config.toml
n_layer = 12
d_model = 192
n_head = 6
n_kv_head = 6
head_dim = 32
d_mlp = 512
vocab_size = 1024
activation = "swiglu"
norm = "rmsnorm"
norm_place = "pre"
norm_eps = 1e-05
positions = "rope"
rope_base = 10000.0
rope_fraction = 0.75
qk_norm = false
attn_scale = 0.177
bias = "all"
tie_embeddings = false
parallel_block = false
init = "trunc"
init_std_qkv = 0.0385
init_std_o = 0.0385
init_std_up = 0.0385
init_std_down = 0.0236
optimizer = "muon_variant"
lr = 0.0189
lr_mult_o = 1.5
lr_mult_down = 1.5
beta1 = 0.95
lr_head = 0.00677
warmup_steps = 200
schedule = "wsd"
decay_fraction = 0.646
decay_shape = "pow"
final_lr_fraction = 0.02
batch_tokens = 65536
seq_len = 1024
doc_mask = true
train_tokens = 267700000
steps = 4085
dataset = "wikipedia_en"
MLP neurons of a small language model. Each row is named by its layer, matrix (gate and up: input weights) and neuron, and shows model dimensions 0-191. Each number is 128 + 24 x the weight over its row's rms, rounded and kept within 0 to 255. Numbers have three digits each. A neuron's up and down rows have the sign that makes its largest values positive.
After each neuron's rows, "fires on" lists the tokens most often at its 100 highest values on Wikipedia text that the model never trained on.

L5.gate481:106141122147115118134139142125087143107117129111137141144127124115105123107124062125133134135158078169183125098115103170120135169137118136186134128160099160098104109124082129093174146148125125127134124131141106151152106131125127139105152115095122152129110125128121130182102098152134094085132128141111071149140117087112170106118136157114094111146134133141087119132187115112117119117141092120169101128136138087123104142134116164114109092168135135078060127144102114120101124129102116154131094103148075125110148091152109132122160193133123134133128120136152120134087142135097113105
L5.up481:135130079143162145165183161117103113117090109126163085096167101166132114120124102076118117165142117134114153158119119099092113147142101093145126158124066119137146101121156102123131118168162112111127154136108113129106137113109113129101125141088116126104140112120175097129106111167115142082135133113158129144174084091119146130144129130102086137118102126143112127141106132110083107113103124142169140096126148103155093131138142159124141139156126116121122123148142146119090138174131129160164134116092140153068157119148086092129128160150104101125139109165111108151081133147133137082
fires on: "e", "n", "a", "h", "ish", "en"

L2.gate0:127115152084130147100082080140143110158087141106143122156095117138152109117126144166117126089110101130141097116115181095167131122094113110096107140134110137146132117160079137078173085111098128122160134129166172113149113128118092091116125146125168118120143115111135111139124150167164163173117137138152108089146102125142088111104143113128157131078136125094134120148142117096129158152151111177092110146159155144119155127140097137093130124151109168072124124151146141106128145118150123135133129132174169120151123169132082140109112142156127144130153164180120127107104129156118123111
L2.up0:145130124081124148128148072145133140143118103155106115124116091169154100104137176203155108090123124119109103120088173121166106143094127114097107130153096165161123084165128121101164131111122128131137144100113169162186121121090105116152121137136119123124138103112131117132125135174134160152120111116122159083139129098137104099091127126116148155084144158087127125116149130108127131150129141169128101140127145135117140148098119112132146102129118129096066112146127139134132128111093160142100149121182146164144146135103110172115136149131106200141140114108097133095113100101132120115
fires on: "\n"

L7.gate417:135140133133150130116130133145151146127115153129153149079125124139139142127126178115151118105081180141115099141135101145124143071109114103119126124170108091105115109141134143161170116139105135127083145108152136146149164091139151103094132104150127115126130152099146123129133124141179125141140143096091101128152109118092061129119151159106126117124126120157164100098087142170095149122135136145128158091100125138096137103158135120096190126150108109105169126102119126149137151122171118188125133138146137102106166129131123112117142107151065116089118146152116063128143150166108134170
L7.up417:075123135145110100125120147089126095107149181116185142114139155121119145145169148174114127195106136116133139106105131106109120165129124083144142101146150137098107147160155161136121140148129142139095129122128130109119095116139162132096145154151093112122121121111132108140111093114118152145061122125134111114086128127094094123162135152150128153113118133157123110125132088135106116120094164182098147123110106136143094106158125156117114147146076107154136121102106088110129131122095123146112095131088116128093101132096109168107135197150120147111157105138138169165117092132121147081
fires on: "i", "pp", "c", "p"

L2.gate37:135134136113113143165165143169129124132133144090124145142141128134113065087105112111080103102137095120142114113137119114133166135110146120106160089093140152139144124125145150137162140091180145098119145099115161106113118148136120158115106125124094101097065156128145168113103115175140156118081064136122133080099102144130113116114138147139158133127170127117152157117069166126179134115102100110154108151108109097130125117123115085099130141067169104136133165135125116165150137153124102126107156094133129098108073141147125142104124139148146119107135130149110112126138146104102155126
L2.up37:126122138149120128141188107116150155158121146146107126122134117104123115132150149134186084137097132180122149128114152084093119107123137134080136107130086126116109124145134136113083118150135078148144158189111133187089135102127119127100137101112138128153095126132163133139114136167156105123133100146131130134133144174111138150134157146140134120067145129086134171098110152101125108135117138091112119121142145154131151167139150116143137119090135159104127163069112110153123101176152165139126088099085153161146143127111109139116135123144146159066137151142157169141104131150096110139
fires on: " t", "T", " T"

L2.gate31:109141116164121165101164095131118150120094141090117128134139137110096148120142157153140135119127103118138080143157136131140133109135153106137163118114175093153093094109133164053119123134185160143148148104111145131164095126113135164172109115122133133109125135155133093088113125171123143151112129132074113121153118135127176120094135155156121135127105160146148128138113136143137119128119143129152112084105129150086115129123108123121087149176136162176110115150143149134163122145109119122085159154105149143112142144122123094134128105057095129116139172159142146112139204110135153150
L2.up31:148145144156153130140126110169127114113146225132135146136138145146152138158142107085137172133111109156087139161145154109105098131113097164135192143092116137109115138145146135099110113147153099111120109138079126114133143119166131137100126100149117094175121108111136131113103076116064123124154143151124155108137136114116114109104096119113129098147136093111113103097168115163108128114162147096105173126127120093134123117131118101153130128106119134104133097093117170134133100156125097135117125123117101093131139092170100117139087138124107141130187145133116140071146113094111144095
fires on: "ly", "y"

L3.gate17:117167172153146124095171169073118129144115108100144152120142086155150125123121112105108124113135133162160150162099129129116159084148139117128075094125099092123150121136097128133134182126137104106141100127147120147188122149172105130124103137146144124146098119130125167098105110138148125082140101174130142102129148145134104134120131140125146133119129160118127148125125107162140167165160098080150124110093151153130149154103131127183135111148142143109099134115152104130145186161162129154169130061166097130145166141145116079111119133139133147130170137141115130129136137097142141088
L3.up17:154182148123109176133119138125113121089094101117149133062140141126140122145107140097208131096153109100146146154162157130126108115116153141115157130096135128145144139080089141100082114146164142115097125114113133135116144070108182141094107125136126134144128124122159107123126118162157137114121118127103134146124162179142156166125167151141110159148123118132136115123120090096115129106120139135153145067146140095118150093124134120095133096155125139160079152143144151119101100114102136144090112130172091083129128166109094125089086150115100099086137132117104128113125137125122134129
fires on: "s", "t", "f", "m", "p", "g"

L3.gate147:139129130147138120143135103088169101124138136113106099145112107154145113095108113160115139160161154133122092128154140128126151123127175108103141092098104117118139106078150153140102133115168120127122129124141138126141120136143102161104107092130102095093127117128121146067072100117137177117140115137078128133169156112113152131094162095094118156080104157152166146136127111129157132152066138120155084174127130109104152118146131105078067086135138119119139193138114168147127114145118108115137117123113166102134126120131098122115144132111102167164163104097125155170123117132121132125
L3.up147:112094153119121097175167178137144172152168183106141138105091119151149162141100131168134142130135127147127147129142173117133153119143136098137144135116115168176134101147162088084123142131189124122113136141131142130167112116146123152113121140126125101116142101175110089104081143143143153072172107126095118143109105134088147138119133114108173131158128145131142157123109126144117164115115168128148144151071148107128154086124118111102156116140132101097111150103167167070111135119151089138102153145166125144108108135136128149172125116108112121168133111116109162102144126122111139127
fires on: "y", "our", "í"

L4.gate176:091122145110136122085143143117123099136105130116141181125162128147144107111067129116158105093178101105137117071135131125125128131165161106117150141106159161091139086078107188062113116137115115139139117119125172125124159153129153136140144129150138172143099105156101127140113103070158123110148182143095125146173081119117103099113125104154159108137147128120122120130143143148194124080127143128176136141119115129092137152112160100132124107130143120122115114158115129133150111132115109102121149165116108132142104129119091113126154128120105147134097101122113141108132078106109173124
L4.up176:126107115132130138149102139147124147100135173136121110102148135164142168132154150128096198135131115162103137108158095139123112098153130115160125121151155131140084104135151157129093099159203145150152147125119153147140096141106132133125126143163184127140136149117107171127078126132157093129153085152111138158171143145142134099078145083111102155142164109156128153135122085149153110167139137104124127157147093107116139120130129086167144149089143100108058120134136184099116143123126103130130095138115162159132104109132115117088114129126183099120125146124125139110123130122109131141
fires on: "oc", "ent", "ell", "ic", "est", "ial"

L4.gate460:119109134150112144110132116143139123113139117124113146118109126130153117124138115099127134098140087152144123135203110133101098089115198131074074154118132133137088085153107142139140146124129122157129145099107156140157104128138104133139080126168131136140097132142144157122116094094094143072136115124104120125129151125136178111121158147127147113141133160131116113098159110184144128159136139140108136128131115118096153126058154193140120089110181094117121134141134114104184147142143118154138128106097103074154088151108137117150115125109139110135142098113098134083138088159139147118
L4.up460:144142138129120141098092101131138102114105124140144095172127142135120081164122140132144145109127143134137126098153117102123104141114116134132117130136153141100185135105108161139166125148101130134139094150114134133068115143075130127097101129142121115102154101093144139125132122122096121090103125123145113101108099119123124148127149130120108097144171130107125118143109121138193182159108126106189141113136151120086118136140132161116062120088179105127127171181173136079126098128126149141130123095127102114142149149120111132121103114145109084159126142121097173099166083143061116107
fires on: "at", "ast", "s", "ost", "t"

L2.gate286:105133164102141116153079095105124125165124131148098147153152148123105108119104116123174096124133132122124102120113123137111133149130129076122204070096160122106134105141158147136143143135142090089123071132127169134117139113098158123110132151103110157150175153141130102105089129158132081131126120127072113119109099097170117109107128129124169145132140130113105120140175126106124141100089106156103135131139134164132139124128104128168154089097125104134092113153157129145104104086134154117118142100131105081114144103101123096091119134143101164122113131107104096083144136097169094122
L2.up286:162107129113130142149110109083133130142124132168133134123154146136140167125111134141134131110108134098142091133112143119117160119122167102143176078142144106121117125128174175181155156106161102101148072126130136115086111140068109109109145143131120128135143159097107135093144151137144112109090128117111130097087086121129121127127147148104149175071119160128119150130165105134120160128093125179104107153117153110171135139140174140116204098136128149194113134126120148166147106095136149116140159104135129045137134146151124135121121113144110134113135110118119130117126131116156115125
fires on: "n", " con", "′"

L2.gate60:099139150081137118122116120134113143183108176150093090172176147157105136155098096098146108134135150139134166182103179170155113115086111126162154128133140104121138102096126119148157149150117101143126138127179114129109127188111136144098114140158084115120161106134085136081082112112139108129137131118160120119093126102126115115103123115167169166143127141107128134137126116127120173134113137105119088147134113113128129146154109156117155104141134130107116153107131136130122128102139170092094144144139145129111129097161083159151174158121061119106105137097117163122115111131140141151
L2.up60:128105181092108092138127106155106151122131127118086131148138147136113132155095151153177121140129135108150136154088158162137146101114189108158114098105167117149147093116127171114133129163122118154157146147144175154108142166075119126099149116176130117099132135134153139118084115119156134112112156128152096145089109129157117153097141122130175166158107107107116134100136138105130137102137064102111087120161162141130122124155122168151166103147130146124104152135137100131131160141142159146119134125127127122134147161161062138126140141134090156085116146119098120123110116160091131171
fires on: "ill", "′"

L2.gate227:119110126135139153150131115142105135186131071107138129091177115140101120112110108129114133129178128158136102130106138140128138098120162144107110107112098153146122125172150153096119127135165174119166136161121132147127094070108101138106137125142121126170051131112140184059113137118103149109100083125137126137136145177103128126097168135104148125161152147135166115130154113108133101147105106148113150141144121124120152106099157100109159122109136131142109133168132128154131137151123122132136170152124158132118096141097128103122107087162115143120148132179180116117185116141115108096
L2.up227:104102144141140130193127141134123111167123103152101131132161131157134112134155157125142086134173130135122131113114114155105167145093110126140107101106091164115105105187136119097090153123123094106132132169157123167130092048126147118123121133085160124134115150097115177084093137116150134107122127135097129140146150167122140117139104142162109125114152114099140125121141116129087080194127112137107122129112065151105114114137140105095174127090121120105161142176130087113086081148122123115121148122122131159134152141100140143123134107127136095114129126165129145114147086124127110148
fires on: " T", "T"

L3.gate282:129123101090121069157148103082133142143126121115117137119139104124135130109118130137121138109137105119133091117153134117127088113137129152104128153104166158142115148124158155168111104142085107104150146122128181130118139133098160169117135155123112112197154114152150118063121122102131119137082125126149150143143124139060120133155106133195143170109084124161094089130138157126117128090096130138097119127143111152131139101129115171094122151115155100103139105133126123132136121089119134126137110093136093115164106149137106113128148183189119141123115149102152102088096159121099171122
L3.up282:119098104110084146142128120128124123176122121106102149101123119102139112140131096077086165085128113115089107145149134109096076077113111144130146086106149135146111107125137139128105143100139144124139185140115138145133114125123141142089122134134156110170115125129107135130137097095133090120108142107111120145121117109097153065128123147204135147156068099161116141090124132078118108084113094129117138115109106126136144100152120135105146141130106124125112112128113159103117085166098120099156162138107087113161092091139136114169159123125159138115154104126143132115131187097093142108
fires on: "on", "um", "id", "ch"

L5.gate415:069106148153122132111100142118147141131139181119126106133147138192113157185129174140139137086114140116133127128131118155138107155128118104142166092126100154128099128090156105108096110132111083161097127150121159104121112145133116102136157103150139110117143137122120147170111112156133133123135128141123157145147146119127148122077151124114135161086141121143122142128132114078096084155114100118128164105127103125165134096142133115142115107121113146108145172161161116135149131151162080105094169162123107178158172155110109153149182140114087125133073132158113138134151160112080140138
L5.up415:123125101135136128154104120125108125145132127153161145143176140155121141097121106127172124116114124134127098156079137114131132144114122166112170089139101113136118121133115161126108112141150108103122133107115129108126126141122141161154159169083107123078155144131154181105143153167136148110123135110105107121132103160111185155073143183121142099125162148120120146130115105067156157127113112109147121123134086143098170109117074153133149144148082131141134134133178155109118126160139131078151119076135121136105145132146112086072075128166143141122149109161125105114145115143130163085
fires on: "ra", "y", "ess", "e", "he", "se"

L2.gate99:160110139124116114079123112126122102102160140162125109097110157129151069124090143128087142126118149124091133128125111178142130084128135067160137086172110147094119117064132142126173117164111113149122133144163141154122129130132141099132154090144147146127137126099108135114127135119139058116121124127135077098126151171133135136110158119099170121153146135104119119113145142081123147143119135120138044105108099110105124136105145154117153108167136124122140124134167151120137151136132101122163138116135146083081132147141091117117121103136132104157137121097151155172104099120075120115
L2.up99:130087144105128126135161079159094134142151171151131121132112116109125130129118157165158120102130142120113150136094121128083080146112130134175089080154079152120121142117104164121188147155103121153125126117128177157143102149160133115116147114164110118115123137132116114116091151132109094094105104090155059114075172123136108130081165113101157134178096125098129183127117123130126145132128111089121075138129133128121121136123120121097164120154135126138133151116154168156116163125121126130137169150110101123099138112123149168088104134113137120136153170099146145144112110106143113152
fires on: "ill", "ore", "ant", "ary", "ost"

L2.gate353:137140115110129154142121095157162103154147143107107104147114090149149117131152161123155109144149129128120131146101121162115149142103096131121150074110111139114096177135154096150128128130135091104166142139148158087136111129145097140125129125117139131137141082099132133122092148132159119114087129157110184116137151089112161130102103090180136104160156127135168109117131123103126148152151089173136114159119123093106137104098076142167145138135130111096102109057125095069148118095114145121154116131118109160136110147140120094104130165139105152128145138164080140181141124108105142091
L2.up353:155139117139155122144131082100095123110072148131102133127133129117113103111170140142154128147189143137102112141113151154131144124108160157135058143126143153134106132128131123131126139146110157106145137190148135129160098103136116117102106143130119153116127115121170147099113175138090140119099101138113182086144110124071132145043153162167101130120160091124123139110135117121098108162139114131118113097112141139116154137107099080122096100126118118124103168110128158140127170155147153133160120146112115142142118120111130105106094113123114176127099135132107099132090127134130137052
fires on: "\n"

L5.gate167:096109144134085166131164125136160137117142132082146114090083140162165117095119124144064118119196081119137103101160103159145131140124107081097102104109109146145162107101090107134133145108154112130134114159131135143132084117154126123143134077174132120110122139148184111141141083150122113140154162166120122126161157138151125163110143119089132148113118114128124139133125148149182144114122107133133099122109143159139109152084137130138143142190141156120116119131165137095150142125115154172205135131123166124147129142142096117099132139122156129117125134125131128130151120115105078107
L5.up167:109131136142090120133137140127162147137106112109142085092098151177103076137132171137081122149122099121130143158149074148140123162108150101123119135076101113120143047121153117126138127115109142103130132127128128161133114136120142141213127157110166139155108114140146091132138100118137117134096143182143109174139128150111170167128131081121105152140176106121146118114140119084123078124162138122106115140091124099128128146089174142135115138170162175123128141133122096156143131130108140144098136160146101143129148151129144119127139142113142153120145133144071111103155133128155097127
fires on: "st", "an", "n", "k", "et", "ber"

L2.gate75:135145124102126121126145094135078095122152118109109137111160131138134118127108078157090172129121101171129135110175108130091111112124137118164103093089137159180125099111151124114177127139140113129127155130132162124164127157141158111146116099120123130117079147111158102092105164140126112128108155100167140128126136169095106148132143130094145098109125141127079144143122126143143139101166152081123134144100152127121088128141153138143095116202125122129107155138189141123124103185124119149127127170142149109131104148140118095122166088173139150153156154138149101108173130166131148128
L2.up75:115115120091129137121157111110133111122150165136144145136133133073126155146109175176114182125088139150108150116109192141123150135104115122140136138095152126138130100094142119100160126161108120108180120123119138138126122083132147126120166147108092154139096168126086142100132153146119113156159169103143133122124138145094126141118097172106144097129137149105067106137107130147146141133083121172150094098156127127118116158085123109130098122145106109124121179145149148156138108115168116107106198151120112092135127152140179155139163149159140132136129179101120157119160109120138124109
fires on: "y", "ow", "e", "ly", "ub"

L3.gate506:160126100133115166084162098171141141124089150159127156110147083115136128103150162148145162140114110127096141079143114108117110095149146144085123160125165145095150111091176132093119118116120137123149136082166115154128121112109134150169131148127126091145133124118113108049096139098118109129099151100116118109109099154099079113130136104177120139142135160174116105141147133112139143105134147111125096156150131110066112139139153133133114128142138143154140093147152139074160127092121106079088155146103132134118112170099098119105112105149129119108134111100104134151156120126137158126
L3.up506:087136158135135144152142142097137137112122165120103128111129122145130124112145142122091160146145102165134104126176110114132126093134116142144109152045143175101093106118107119111108130118120145154180121079101165127100108143126173162113094075130143117131133116114140154138135142165110124103130152124111154106113133171118130114136132123143142157113135100208093143125117139099146116113109105118135115147149154070137139115138138135148123148123141086142118137128116156141086094145131075118170126139074108146158097138125108095098142116117156111103108152134103093185140186107125123116
fires on: "id", "ical", "ial"

L2.gate87:152087142148128134099109146079117110143139151136128084115130104125122134119118138159158120065188144134129119154095168134135116089131122151158138137096095128146170113151130097110101095125130109166138171203102122113146129122116068152146130122144136164143143115130134150120151130135111138132107111159146162167170097141127164123117104126111154130102129131102117140078161114132125168166114124111090096158129140126157111146109090127123147082126128128082122142139088103103099117087117139191120129100124127158138136158083118139145136125177160144122114133139097160097142121115132164113
L2.up87:135121151103140091102144121111138145135158131119110149129133132137148151165105102126131150145103165137156126104095134091115110095132124105129114067166130136108142104117139106139120127079139137130106163121123079123154103143107172092082121148120122117133116137111082165107122141129131143143131153084102139164146115148139075159124121202120117143139126144095109157070079130093136162174106141136156138082103161118108155110126109156135179161140133162142104123106139131187101154141112145144115148132143126114134133137102117148144096130145134181125177136143143103129140134109179132083
fires on: "b", "c", "m", "y", "t", "k"

L4.gate24:102145137152099114121157107162172074145149185135148141130125116155095080130146105140170140102153091137113173107164139155130140170130166133153140144126127099142108074140173063120158124157106098118126135110106118141122103146125128125164151123104141176097124141170179143151074138133125142120123152122104132176150109132094167097100152140125146106124120162098095141101151137127135094156115128157138118107094145118119135123146112147170177108132125118097089108123133090123104163113125135141117103152148125140133108134136120134154116149095110137141117113167117160129099137166106164105
L4.up24:155114076142146109127106190130167126116128156163116117139164096153105139112153163136131151160132188127120161179134127122145112105143114093106151121134076108111099102164135147111145145103133145176126159165183140088108110134092087135145137118105142176144112123108138158071163160095142092134164127144145161083132152121093115138109177125153140126093163125166141149139154162084121113124132132140132143152140117082144136107104108134114117087121158121148137126124140135142138117096104103127102139131105127092082124127167120117106125139145151129117124121137126185131128100130150152132
fires on: "y", "in", "ub", "p", "s", "ct"

L4.gate247:141103180132104165145145108152105123113142119095138156123124149148082129118135099135106116115150106139151089138141142121156105106112112120174120115072142129133103130101108111121113112175149154139087129167160144122107126181120100112149111087129106178149162122129121133113141156147129150128090129137113143142124119140137150176102109115064133112132140125144102180131134132139158103151138095100139131118156174119188099097135131155154140086179095158173162168101191124135104115128145110104118140136117128111161111120105151136160160127130106107112099120140098099145141126081098114133
L4.up247:132143123116166167100129169107127104085139114100117112169132104107098105118085091137110149181138157127118105128158175146151130155107187130078115121101135136130154135120135115145158103156136159144115125132097139106099094119104107109133113164113116134155181160141110135122154143158116138141127168134112110096116141122110120114151167175063154137106123129118097158115131106110147128132132098118162104100140116118143129100118074189111159127152128099128126090162149106159132141122110126101138163155118136150167110097119125117140126143142122158109133119154124103119198093112134147074
fires on: "y", "e", "en", "b", "et", "oc"

L7.gate401:107090132136161096092151181138130125126140165137140146105171132100140121162181118175140116118097135083113073122096105128127158110134121087121126155177101155113138146154123107094129118142133114170117167119116169130117153096135129165116179129139130132103107141131098131109147134177107103115110109148144141132133123124127131097129081144111149099154134155163134105122110097098126165147129081133101161121120115118102111103099155162123127094123116141092099162119158149113111100144171115187107115105140123125115160110101153123161122115136125157093120161096150111189123106134104162113
L7.up401:113114145146128090126153110134104111121137165132138115099134161126121148120137130123151159102073117133111138141114147134144153150129118144156183125111133166073140105153106176169121143087124124132156183131175131109101114127149131149115123145141123117149137151120133166183141119170137130119064096144109101105145119120158135120092122114117158143163110109096116140137098103137157116097168114143119145123134150128140130141140113124146159133087132128115168129137111195133072137088127156086182107149134102136116118102094127121090122169070124100130159112128119101169114103155097159109
fires on: "c", "i", "re", "ro"

L7.gate124:150117082128152133142154119132181136127141148122191118151118118171127126134153171108135160146184164150171097143090119151117133116141099104105114143094117139170141123138153104123096150113165117133119142131124088164122150108128133111125181134156129138081110090148158152167117082082105125106165125137142125136152141158159099135082122120075122140204140130138139080145086118104138132086154166120078110118120150146140113091130132118144133126124118139091138122092136115105137119119101111111152144117122146123126137104112133115142107153138152101117170138100143136067131107156129140109
L7.up124:153143122115159119113134169097149114097083160124173138129117116132140102121174120125130169172138120158102163171110108157099090111075090108137142110146120135143163113136124111105080136095149102137146115117145106111107110115104137086154142145150139117137172108139148126135101101087144122112144114137160107138129160183108136140125101124130122114179159149106089100166075106130117123118138142078088132086094122135094129101049136137115106100144122118130107127114128132134136139161114179182108146129145144148120101134146132106108116121108113110130170133145152127103122135115152084097
fires on: "ish", "ch", "man", "an", "ian", "k"

L7.gate91:105148151133152154130094153129158128133146122103139143145139189171096131124083179133128102139156173125099131158137124132140113120115113118153116132100108141112099167098163151148149119154094127160095117101101124112144149082144148131108135112162105116208141126119122112104122153108150133095105127130104107132105091118144099110071125125150132137126124165137116117128148159145164157132104088086128096131103104147150114120067101130121117133132136150126186135132125136099107083134142112091170136144137147128104136127158122154127105147099103163122082154112156131153087126091177149161
L7.up91:159148118119170151144133140112120136145166112101127120134094094142122122108134154185126083164121150134107130102168092110133165093135069102068129113079134127113173102105134125159114091125137151138144118124136087100131163110104147156104136147133108103130133123098115092101146149114087114125163123117134050128132140093128134164104117142103102110098146150144151138189124154125088126117122112151158104148090125116138160127127083132139086121132089109145136177140122109090116133158151124130138133134092144126088099139111167119099081112147134119120112142125134132108162100116170132135
fires on: "x", "y", "h", "gh", "igh", "as"

L4.gate398:118146134159158117125171113162125120111133137154141097115114106139108111122094084143140096120142147160128076122098124142166122146097124115123103102094119151076178132080131120117114165115167119144155128128168107120100106133112110118115138107111159142109077133085184104120096124170118120129105135150149090083149140110172113110119125152137090119129112108136123121119130167099122180167152126168162114103149158121114129154137133151052093125139149151128133127131107098096122133125107075128128128162100138131102161133106112117095125144135115071140143112086150111144134117092102142104
L4.up398:143100137145131088110137128148116094128135138181132086124135107132070099089087172118105101153126126155152114113169151099104127127115141085189144102126122118136160116104128109088155167150174110144092129136155124136134120125100169095121114151122121138130126118145122125104126114159121132118148080149128106149118092146178143113105166103114166173143138111127098079109147126075105137131158132137148173103104108110124120141134074096130108141102145157159147117121128130124077111094108159133106111132114120123141166124125185156136137140127125083146132127123115180103130121102083137110
fires on: "er", "a", "e", "é"

L2.gate146:093102122104063132149132131126148108133142168105166121158146133089134131117144151146091096110113101149141085155123135119116172084126130060109111116128109139110108076160169158103146147093140123121143113080125129158127103145126125146098106105119144108126130122129095158131083181162115121108128101113120152121135163167143114138081165169125148170113152136130153160127111156149149140132091105127112100135108125117137162108110131122120164160127162114109119182099119098166113148159085153117123127103058112113114089121109115116105125135119131139069135113129126146151113135115119138120
L2.up146:104133114156137096178168123154104142146094135125087113120153133124081114095103137127115082133151135116124104123126155117103122138142121125129149086098141141132141114104122156126109139159185141099159174172083139159092137108115095129110105126093131103121116128099131112114161141151131136171118096152092137095134087130116123129118133151124121137114168119079129151092117161092130110116096143110103141101147109137131101136153151110116083129072150122164149088164106096124145135173133115122095097143124168132099125173115157183106143159133165109128124150170164095118101140152140096116
fires on: " T", "T"

L5.gate135:123121133113109141093182084166115098108136137143086123105137123110139156159111174119133130106093141125106116102141099144100150157123139175148109109096122124142158151127127145117107140124063156122164114125129104092167108103145131151068077106146131115097138143187101119095134071153105141119107114132129117115146130128149164126145123155134171128128096140133173163124129102142132121124146111111114133138140103167093108171150126084094096100123127148103120122144153121120174103156105147141125143117128116139130127139107139125149099111108205191115086132148144131138103095125112096128
L5.up135:136122129114162145102126109139105109113103136114113129101147106130123132122144086168157090165126103129128083111130135159076096108108102095129151055144142101065155129155124126100124128142161115112163119146145136136132112093156152123115118173145125117096158146155131092137143125107173138145154118056104132153114156092125137152133087119154132156146126131163128134116129170118077143118133108167146120163092116200129101114134145107176177123127163148147152134108137109144108159185119139107131128127092108166080149113145144110138145143105156124120125131142115105119123126137122152116
fires on: "er", "ed", "n", "w", "om"

L5.gate178:135065132119131131094152133111105096132130123110134106113118096124171107151114118121123103145140111132123144165149102138103128145117109152147148155163141121118184135104139147140152133129093177137131082138086128149153122085105126145164155168130105107135144118166143156092112175151107150149152139163111090156140135141124146105125112089132146104136081137118135113066130141132111126163111122177103148135114109137115136149174115074121158124152137108122113164147127127130129138128090115144142163145163144155117111183095135142128079152165152147111153092127097112068108123133172097165
L5.up178:120160129152142135111156123154169132166130119067109132115114104135128142137146181129120112129093115106124151135097120118155112057140158152136143118124147117139138122128132128094142102110132165122141116102122116146124113136098150173136124101084134144119135097199155157170118135137135138131128155115091144155133097093122134153136105126118111158134117072115094128124159162164083152095158098140090140118096139137079135079115123096131099152103170142095152164131170147133124125119104122144123159114111141138097109176142128118126171126100159156107087067138149103104150120126130167131
fires on: "en", "ow", "n", "ong", "w"

L3.gate278:127125120116124128147165135104074143115104116128132106129138092143130097087127095120143126154103076117156159123134139131121132120110144149114114146118149093122113107148128140151137128122118126134101146174122127136138103123131030111112102122137099145115116099134163136128153133110125119093126092139152110187133159096154107123103139160151142120119113070124197107124185153167161123160131109104153130132135146074138130174156146123179105090110155145109157125097125158174174134115150115107153146120115131159151080149162145118108102132118148091129123138136115101127125096145123092097
L3.up278:130133112143141141115128089102131146129124111098126118175157105120133085124141104130125149144153100155139138124136100171089101117139125135127143148120141137136139131133114152127183133172098080132111151124143103080082133071102123138170133087154141100115145092106105113134161135146120118143127135123139096142123182112159182157173089129081103055155110133146128116115132102149126153127116153111133173122143132145160137053163201129104112094122119137109136148118134112153107144154090122129098150120141152118150115130135121096121111117124132137142104130134070121100149116134162154117
fires on: "t", "ass", "ast", "ust"

L4.gate212:108100139143101143152122135109155098144105136094096151128124101145114093102132140079112133134139134163088145147134108161104180099108138075124146154109097131127122138173138123131128153118118153146146097111152119153138177138138162144150132105131169158133119131140131100136152113087114136137105146138096121112164135110140118133133125135137126171147123123106087098096122146091114109136128153136117104135123115119140041144085099098129144146191130137136128151123072117148109088133114184139135180163120127140138152108143109160073089178142133117144151125109142164094115109161086122147
L4.up212:137092132166117153161133103116141107128110144126159102112132133119113133104142113138133106137123138120113134128118099135126186120153116135131122123157108091102173097148099116146128131139118106119097084129193145120084154138131151131154121109164143144125128157162148168137152109079119113169173148122125154116143155146145134145153137122125110109093124137139120120088102131178128135145152109114148103048099081095128104132107072129122085131131119108122086134070091154119113101144125163172142145165141130131115131086132126120111128129178131096102128159117103116114164129153074099172
fires on: "an", "ish", "ch", " is", " was", "e"

L2.gate123:125116136148148111148143129161152149142085180077097141138127111188108130144152168129098129120153125120114156114112166127130123135121179167149135102127092129133119135116103153122112126153145123133146176134126157112145129053128107142151101098131100132171157088099096117113092116133104124156119163152130147116156127098105119147059150138167133172166158146095133152110116142145134101129130092123105131135137116098074129115103100119101095124130152101096161157128145144107091138100093124102136113112096156117154145107080142135123129099142110095123123112131112154128083133089114092111
L2.up123:150121129145169106129154151120133132123128105120123130176110131154098071164147157126083109136134099074125150136134176128087139163136163172138124148112097128126103123084086137141146143131140098136129169127124124139139127094090100116151120108133108096120155085095113093137086141143114152135105151106146149109105139095126141148105169142149098149110184125104092106102158132108125113126130133108122131152149139109071120143165134123147097140147136145129149130074118163076117144110123083099156100130127129143137147142152094084111116168063121149129127110149109136161098106088130107113
fires on: "\n"